MLP neurons of a small language model. Each row is named by its layer, matrix (up: input weights) and neuron, and shows model dimensions 96-191. Each number is 128 + 24 x the weight over its row's rms, rounded and kept within 0 to 255. Numbers have three digits each.
A block is one neuron, or neurons of one layer that tend to fire together. After each block is what it responds to, as a language model described it from the Wikipedia text at the highest values.

L3.up755:151134102130141118134109118116127080093199149137094157130161141084115135163136158123125141087168106132129131124099122125089149124157124122126137143121102106155105163148045154072145110107104105092164123143128124126136160130154131135117117131092115092098135145159133125096116126128123100109
Description: Split words with h

L3.up55:151123130107099142097140122127155148100120129093148103149168101130113129129118136136167114153156100108148112109122107125098179091112121155077129087139182132144159071157103125139118133142136106107123140122182123115182171125146131096148108102068172098167138109131152143157152129162107147146
Description: Word-final suffix pieces

L5.up21:120113124173091162139144082111104144139126135127144159101115109125113117064162138098106126139155124148125152146088092092112161156113134120121139147148171154133094126135106101111145079139174167106172110147130151109102134126140120134173146120153076141039137192131120107159129153171108141142
L5.up171:136106094163113123142105119140115130144110126114142125093157121112115088100118142113116131106099104096123107121137145093115140126108138120132131151177143101121108118112156111103148129135116104179146084122155132132124182129115121135132103103087151123087133139156123122123162131139124143131
L5.up185:146134118129156092113099068134138121149118109110119126104114140155095131097139131138123103145107151148156087101149135144124122116126106143126120130127123170161174118129117125113169154105124146120166150138109136161088175122101141155139083093093207096085114120157111114152104098105103169117
L5.up206:126132095128118112150130124144144106148140077111106137162156109178103177091134151116131122102112139134123101122132115105091103074129129094138108100132152154082146104127098122118151111146149113102159099149145129145136148119150102138126070113134138119103157151148124146109099147072178115190
L5.up252:112140154118094142124090114152133151181127103145143117159131156117136082129115161150117140111164112106085148124104138086154130129103113134144094135131162103092195157083127126099111127134106130131149162117101068111164160138106111155107145112142124117112164129120115142147144132115117107104
L5.up627:135112126121123172137181102096119092106113099118096106123133135131092154096131115155136127120082111121090130126131139166177141103105155089107104152113136110130114122162089143090109116096140098147147188115150144119109127092162110103129121149117146132097116153166091129126126133133077138097
L5.up736:137124106184144176109160105138093136137126157136119136124141107079111089085126125127113142099110110119153140131132149108137148094117133096137145126122093124143126128171167147135143126125119079121102140146133111108106090106131148112140121140166136171133100178140133154153159107165137161137
L5.up746:138123181102144159142124094088164139160108174076089089151133177133109091085144134146137197097130102088090116117139112106142138140119135106128095131161087165100145138132173144158101111130144115096168127107127099080106138136111152131156135120162122150149201151144140138115108115136093095134
Description: Early numeral and quantifier fragments

L4.up8:157119147129108129151101142140140123101138121105137122108141111159151063087115149136132082160152149113127106154136123123147072153155073110118121100150178108129129116123107191103113142142152141129144141142159104129086092097136122143178141102127185103071138145113118091115112132125124137168
L4.up117:059121159149139132143127104119111189132096111115188129089120132120107130134115111110100153131129142150160104100121153066162138117120115138114096124129083149124130117122088120172150110140142109150127120125111132155127113107140158121148118081158141129096138130129088122164077124121122131136
L4.up122:187101156160094087119110138118119098106090110128151079161114071119139121141108106118117125110128089119156162143142136106107107117102106150137129092111119151090128165158139122136143131159135109158143114156091124160127157141115089147153118140141137124101146134117135161101157092152107143141
L4.up498:114116100118123077149072124107179120100077125104111109114175129121114128124106139143138093098143116107110124110139121093141121153137081127113102124138102109113135130135111165139154141100139129130113159104116159105048134132109117116159177130147106133159098111153111104133096164187169117102
L4.up515:142114171122145145170117094161134115121124115102149100143150132095097128137108151119167117074114138120125147124095170099133131118077117145121101129125096083141138100111124146136108174168153124136165150142088144166117111131134146133150158088115145129115090114117093155114104127132149140078
L4.up561:168124141136150131132141101131134130170162130122172123142127147115152109099103116107156112148104142117114147129104124107164089132109111092141156125090091145135061152118120129091083122154117136153133117136144142149103115116100164146145153106143110100104095167095136153115132122159110111111
L4.up661:151137133093113160164136142134091100155151116129150112150144161155119140077142095115132140133106106116105126137120141086084119098133153152145112121141126103175126120066078147149099140141144153162123114113083134097118096113115141124145179163122185118152124112128123093133092138152115088117
L4.up665:091124099101123131115109139122087131125099104092159119168151158123118130093138073135089119096140098099140099169135141073132126121163182112139133114107104143132149055110145106135127157157120126118144107140112089105126150120151112125143118101145135116139144138080149122155102147104131139164
Description: Mid-word continuation pieces

L3.up719:112156101121132131125121137167093114106126075147117150121137150119113100113126097129118128157125149140087095181107122104120121121133114095135194155149126159107152174158151140158126135127123127148095140086109114183184107154152115154143144122100131145083139124157167128151124146107140081155
Description: Word-initial "h" pieces

L5.up43:090124122131141151162126100163114070110197118158115136151143163134105157142162096161111105119104175093153122086144124141116103173123099117156078126116137085106108056103070144136096143088154149109163116120120075115126177119111133148127125124099125134105151147170122153102116166128135126150
L5.up45:102137122136152149159114115101066134151101123119150134139153171178085098134133142119136106128104141101135094145109139148112108125159139140137127085160095191115147120135100130149150146118097062185131106104123110107120121162124113159128110077150120134150151142146108115093110156155131133158
L5.up126:123137178129158146146121148073141118091109167139166098107128159136153112162140130156126104124131158112132098111147164146123118112118110162129082104150094116154160124111130104140114132117124115106149097168146138120120140103092161156078095144119147118161131109131107151086094154122142096150
L5.up144:130129109144132135107189119080115105145119177141118118137097175111107092139153178141172116108146160147137101098145087139086056111092142130108161134106120107145183094159130098105114136131165113103150156122140148129125158125128128126127129127096192072115131114151102112131103102107133108125
L5.up227:137179148143121154154160151110078088169119122156097143153130110158110087131153197137134163130123124134119158145148129085139169119131157141122118098121128119134150103112094100108102130111127079104169128148116137102117130144121068151137114157111201103117111118136104113124098148101186129149
L5.up268:098120092132104104160126153150129128133119145131152143128067170146152086106141165148140112122121091097114149095081116154127095134154129132165158103123107126124131131145119126124125108135133129154125132121128134131149084136104116119167178125160142128135091113163112105106109187144124182129
L5.up287:124149093129135130100127133104107085151124149149155125161135126141106141118117198149101102136169146099132140108167123089082146091137149150142113106135094132123130136151138126188101130148116102153108146139139128169168142121104122169099131103107134146081135114130108108105126117126133119120
L5.up470:122146160117155096150105111128104101164160111139127111121098152121138105130142128094140091075127128106137167169121124117118123153108107134128101095113165106133127153133076139136137134112120089156132117153124136122160160104124120148119123130132181120100075131135164126136166112098148141172
Description: Word-piece after initial m

L3.up177:091094153100093141151143148138096088115134085112160153109115190145150150145136104123109161115164114180127100114142146135129119107089114131101131071089147138136121127103136139107127092147157108138096134122095117135080125090128140160109140051129152164096127170145118147110142122126117139127
Description: Mid-word fragments in splits

L5.up35:139146122157112099159112114112107132111122108091133055164146123176098117129122092065126108143143118114111135145118133092089126097087137106164156128139152105120151146108119141137107169174216095148121139092134131121092146147145132109129126155082150137152117152083143172119149119117114098167
L5.up118:146089164149103122113077119119194096110164161159127111101149098118142087102100162120096119157139137129126163115185131151107119091131134144118159108135101120130118183116126124085118124102129133154141113137185128139125120087135125103123117127088143152115137093126133144134099138093139103090
L5.up135:149127110127115139148148126108161152133105100071169122107120074135118139129102120110122100119126157104134126176113193142111140119093117130130136166176145126115112122068141132143137104154134152116115091122133132145134136140160139120145135119154101121117131150130110151148102131118137083098
L5.up174:126113127167125092138108132133127139091167123142179113079094085137145157111102111145143152145127166146096128090129121154145121112101126131144112075140148126093137141108123202141085089149161115112110104096120143131144091146121140141084124147114156125102162134166108161155149115098099186107
L5.up307:148117099150153142120111142084162149109130128106138101134100139101115105105111104141170155141169127133119091106131169103083127125149124145147148105136157082126133118123115121085115103122121130133110117114130128124131104081138132134156161148095123150153152134133144147123153141156102090091
L5.up308:098139168115143115119133143147152103121174174119150106124132104157114121114140096128144125148206102116135122151120138073075134126106189086086149073138134117140124146129123106104103109102140096153149150127118169106112117112119169136158114181139115129151116101183133154151107103116113112134
L5.up724:134129103154090097115087157145115093138121127092129111102134136148141133129148112078125156132134090102067170137160134117117136088112131126124162130106156099123104163156119102099107126113191151157147173129122115110087131116152114114125107133165117132123132111145143173077160172156098130161
L5.up754:160103117122104118088119143139110127101188139113204152132079149130153133137056186147118151112085134148129146158134154139096137147135139139111160120147117138097118135099116162096093089118125099115156144147135137170141142110086114145140136157122088157162165136167056143149144141117099111131
Description: Verb inflection endings

L3.up657:091177162140118139139149132161123119135149125139141150126120138129156111144092111138135150101145136120108139152101132125116110151160104182149103151189082159131141079140084128167127083136108114153169098150109072136157119148108132060146127166128095161100141132160122122112086180120130124165
Description: Superlative "most"

L4.up16:113188147172150114112118164158087164163114088111142102168138151146135115163138179081091125132107151107132135129149110122110105096152137123126137122141113146090133078125153127174147137120112143128132159143134138181151095136109152091092135076196154118143124112128156129162139132149107148072
L4.up164:088156104113133111143176159152114129153120135161135096140057120111127127170115115105139094046136136081164121134105096090184128140130142116155129144166092136119173111122111134125109134103112111116147144095115187143170134122158138155125156136157145133125126123140148152112140118116152135146
L4.up177:098129155088151131119137158117133140130126123141179147082128161122125108169160086111113132119150126109116108120152121138130159109134163135115154121155131141141148114154123156175137119050120116138141156101081131172144099136103146124122120142130162113128087110125092119136159101121182142102
L4.up440:089128116129091153109119126120106135126100148167175112115144163116145091140117128104120132152126124113113115113113103153107118131095165099083127080155117163119134112165136127143132153083091088135120166110132127171140092084161163133146167116126132085102092128127135128166120112184149183150
L4.up514:119157122115120141079132095130087092149137143116175134083097121129093155134130087147146150124135184088109107154136129159110108130131117129085137122171124149132134167130104105108122123107150137120186102157064121133111121159151115154117135153171138090142141145143114163109132144169109113125
L4.up569:099133139101101083117160103083134120125135155116127106138123163153125154148111095109139080091121152130175150120134119144114123123177124133093145159158114167109096191151125134130145121137106101125077133084090103128126157120175126140155161109119130100145140159145122095144154133151119092178
L4.up653:091118145089122134096138137161136146115124093140140141129145135126129135139127153088165130103128089133113153136090139126127107120125123125121142153120147096092110130158122140157097131125158163128128144132098122134094132103171151142112127146116156119097097115130165140113117156139102092096
L4.up767:131125132085121129140117127108088066145106107156152118143117153081128114115161115170123144066118155095156116106099154180145152110078107174111134103127149113111109097114114154150168109156146160141143157121138147187108142063136103111117169096116138095162135093130149125123116139124104124136
Description: Determiner after preposition

L3.up339:096159182113113151111105091137112131129140109123127103109131126157082140095145132122141119151133161083134134095122119126094102137107120140108143119150136142127143181128105085158104169101075144159162150163135116128118079138154123117144131134130100144135091124181142131115128129142141117131
Description: Determiners opening noun phrases

L4.up160:123130093114165119129118111092162112148132139134089098083091080100124103142106128134124120133103100093101115115128100099152128119114167139098137182130140139141121144145100141135155115130143154085121111153142128105109119142138129110116164157130131171160117129125106127169104151106125159136
L4.up166:136149138141144122104108127107116138132115083110104121096110158115124131103123067150094119109110133137132124112168184168135131148138120110106121135127129096129134160166169148133144113154098129102110095119156129132132154136153142185124167121107125135142150103118133121155069162109146111131
L4.up167:143123089114142129149143131164111121111131075152145154136115115105149076135128138106171120122123169136116132097100152136077128157124131106158124165137117116130113094116125145134120107143117124140140096121162135164109132156119097182144147171115138077081157102153112114135113147140084115145
L4.up174:137146071093143139130128120147124142064130112146087141126088071117117084124152116147128120171142092145115141125143107129133118127156154128133167149144126095126122130113169133103119137124090129099094099120111168158064138144115149132174162193140100141135096115163135084093122122139118129148
L4.up226:126126120107125177123117135065129097116141156086118092177121156149123175179133115119130122134117143166096091145172147147115154100130193116064193121101124144146127140177124141094162161099168069098150116107113136152150148141151104133114136132126115120114113108128133145124141112129112182108
L4.up264:122126139143129152102086132100134128129159069142102097120130123151167100101112133142121158133134113122083098143136127112114129137138137146129105103132097172139151178183099119089136136126110108120114078139125148147115145125160161088102134164095084172116157165141145116121126128100152114128
L4.up279:144133114099146112163165132131110091141157131119107126126127126137125130098143146147172132159106127145125121112131107111143149168118149115153125080163138087138110118165133145102140158152132118086096127133089113144149093117135157137112167124136068073120165093115141150120108129093144109147
L4.up397:126134129124140113108094143097105161158192102132132170167108158113104136127157162148102114153133161136118103160095131119167161109142113098180182155115113145158121119160103143109129114114113131110049152127117133179121130142136117139104137164159111162096143117145135134126136146129105116086
Description: Split-off "h" word pieces

L4.up101:135133097161092136140162106158140147123178106087159149185165128182110130125130142147139107109089163196128158163165123100121142106146100102142107111163153105107126105129098116143124117125144136137136137148130143139136140143138112134094144127135135162117100088104150126128136091125110152121
L4.up104:118114113158078148110135136113129130132120111137147124120140111123176113157134140092097138092123171126112092101133131107120136147116168157093160186153102103128129128134133107114157145160139145136101139173089098178121174135148124066107143136094151103139143121101098154172072131123122075140
L4.up111:129134143136104134138137112137131136096157106123113133116164133106152150130106127092113142129099115144147102153136164082114147104126110090111199118173128110071108126098111128118113120130109102144137125085133146136160165148161127094112134096104140103145175173142120131137128168120100075101
L4.up114:114128107133145135138076131138162130148136087116131143164141130161132114106163150083124141132154088097159105132166101108085145157118147102174142087143133131106111105142127129134087090128120158183130168144123114148084155144149159102112129164120088128119142136094161096150105157159114103155
L4.up125:136116124155086134126145122120147168139132090094151161141112084173162103134147115137135115154161182121146149137096115105133115103145098137103126088133121102088104096119088120123165130144154136104164107147115187134137123111136158047158179145106117126106170108132112132144128114098116119159
L4.up339:068145131158138091161137149153148148119160116104128127165157118127061131080169146125096133115131114153119133143151122124113093121090110136163122171128088118090162133147079116102134134117130157135061168109129104144145173140142106117085149124166106132139124103138119107127156140104117110142
L4.up437:119089124161141142101097096141121170152167129137154122129118135128133117171131089100139142163146129155124151131137091145145125160139112114159127118158126129140108107177102138130099108117127122093130135130132140110133120100131105096149076105093121085150143154116119141171126129143088134188
L4.up468:156132119143145132153107121154112165086124091174116126127158110125127115120134149085174100169139122152170141131114130142100161107138120187141151136134103139136118187114122111127106139099094151087137155111130152127156146147112130113117150155104094131155110138174162152138099092133093147126
Description: Word-completing verb suffixes

L4.up66:069157158106124139109167142152134138107076154129158139095128121189107107085131132147114123125170127114116105120122128119133114101131119100159169100136083126112102133100116119127103158154129149150126129144113132144094121134178133143113108107109129137150149137092124085133121152127138104109
L4.up146:151137103150103134108126079156083111162108097110139101133106122122107116098151166109124117127125101141134118145139151169139165127084127119120154096129113057152140184091168094116129152106088128127133140132074139100131105142211148127114145106160121165102155141166179107155111113082118105146
L4.up190:150112145147167082100110114135144108134117126152130141153112105161104136107116152127120125132114136169115100129154129144165121087122156110140122094152118124158133119103137133130149170124121147077098130126112123140110107076128168134152085145152067160119084129132141125099134111100126086125
L4.up469:156098120157113169087116120179139091138122126186100067147115145101162136087115144113148156102176113160133132075138092123114139070134149138148105111139123099126184135121129085112128105143138136106109136115132121097124101119141134090120152146104098168141155132087103127132138125067154141094
L4.up505:079147082160128130091111129103168102162120139158120102137114152138114160113133128151136121136103141157131154131158104110128119103104122131134154143117114114186120116137149123145134146117137130132114162139127126139157050100155121105111119110157098110118153129114149170136126095144171100090
L4.up677:103160165103093165105134176154093105120093156160141114135137123138117145093160141141121089132146149118107142142135093107111123128129163146111115108125140143163148138144123148093112131163149120154128137141059135109114173150135117129110097100066125127174128136134136134138079190112146094109
L4.up678:139123141108125170138120160107149096118086134124164090133109108106116173093157144179121138108142153158107119121140115154120079080116142120128095088173113088109143136101152132134127111115137142128114132132121147124145088104107194101133161160177156150128095091127098166122117182118076124109
L4.up721:125122160105113165095164126186108108107124075148118133166156147185141139111107134122110156132139095117116160116136135131077135153097143111113090103112111109129140116118190111175141131104117126097180129120114170155122137092099138116154144141141150131151093102112132132109148114137137153139
Description: Word-internal fragment after prefix

L5.up183:133109118131114117152145110125105102128155145114090162171081141092133145120140119137101087186121117109149153133129152128136148104075109129128166114092112124105151136121113193147140078155113132099110140100093123117171084148146111135144168147139080128110164113109157157124122109167134124164
L5.up386:106128116090129141172138121075122117152111169109116147117115122115099151116137109116102144114156125117077118177164124098114145107157139118138139140177122158149130122127086143141111113100122158127167110092125105138161136102163120137132146113123114131137138084124144138066127119127113115151
L5.up408:123140144143166163119131142156104150144131111127154168138144138153127097105111172126116090124185120137130150184098088107092117138091092100180125133138135114159150120116091170093100092125118144113132134170134123155125149156196099135107151089116100166090093134164140120115116167156138108109
L5.up411:159133141111134116126144162142171115119145150120126148127098160116107170073065128155101169146093172132088087100108141138137099112126138148153147115096104152098135093124173126122096108081171115104092144159136137135113135117150129166131113137112143136112117109114120110133075099111110143128
L5.up476:195137109144138127095150140165121138160161097138156091156127137092143115137102164103141118145110192121160126119142146135089120146116138121105139101109151142131144113091144185137137070082135133109085125111122147145125101109130110145100128121110167149152111114097134091099118145132121113122
L5.up541:087118124112190101118147135128188124123140134113166165084144154140156115123113141125090131108141099129077122137115120152140118145100142129151085117106161113116176123121123177147142115088155117167178159123115144142126146093148106129083195136161133083127170156132153108151132117157122122104
L5.up727:134121121161105090150118148110163101124151112102150120121149153133106148110131146105121148130127159127104129131126081124139109107130108105142144162094108096130138124078146181181115138170098146107120172148162146134100135102127117126140127120127130152141125101115095163113075106142139109098
L5.up729:144115116097132107157162136142138066136114152081152137086097136134161134147132100153110169129143146125113062179096097165083102141091144128119134115123124124152125171132153140136097111121143174136137142155116080166091132124130116105144151171179157148127116091093166153111118127127164113128
Description: Subject pronouns starting clauses

L5.up75:125121119106132140108138128106122084080148115133169122140116116132091106126131138148116160131147137124098107083155123119157149126113100091143057135094131129138109123100117156115144153153119123106168160117154175109127136155103168113116157151147116121108129100096152152134104088115132111110
L5.up114:165118128095135143126132149118091135165051100110112154101087125106140115128123097109146128119112149118090142135123083145139137081103137126126109142151069109102159155124125156123118132129140143168121094142073162134111109105156106109099117125107159115119123114129074109123134142135115080120
L5.up147:147157112126162081111127075136132139140094146133111131155102086136098133141103114090112135139117134122092164150109109109130140176135117099094118115125187131129121078119112133118157130149111120110125124150154125114121126113102129123152131157127138167101090122141102195102113113099144165134
L5.up329:129146138096100129132127106136148143116153156102117175100092104098137098153139151122119129144158130130143124119136110075099139129124142132109132097162163107134148115139157107127128120123118126124055118092141186130121110120154145130140166114135135141095147143156143153104136106158120127148
L5.up344:128144140174139122124126103113106127154121106107130137096110109147090094153145122154091123132117129139128135157118128130149175157117132097102054144128148124136099117119136163104104141146142122130170155127145109116122119137144118129146161137150097110143148133082152131168124131087117151163
L5.up448:117125094163151087148137106107094169138136130131155109068138118155156102163100151112154146142135134145137132114098075121102167103102143116120143172119170103130140091125158160093118117126119127126131146109160135145144105143128171108131127157131161132072150128105134137121137106163146150150
L5.up495:132120107100150086136157116129085104111105158129122132118123136125140083127139127141160122086114124106085122139165113121152154143164172103114113121111137090094128112115168097122082122094177142144123121161178155129151135150196110151077107194109153132143120121134165132070109094122120114117
L5.up533:095150124125163088140117118117090095112136131124134169127143132112122124116120116128126122148135116045135110122113093133147134090151186120135072119129123115156106127121159106131171109121133111147133117144122124129143116102078112136107074170100144102155070154136107137104138108144141143083
Description: Mid-word subword fragments

L3.up369:143137128154104161128170089116106108107061121080118150146114135169090142134101098118099081149090100111115196145126144122127132082168151137103120134110088099157126121141129143092129121158107104116123098121092107156149165108134093093169136090132148143129125172144112080155130092107128154138
Description: Mid-word pieces after split starts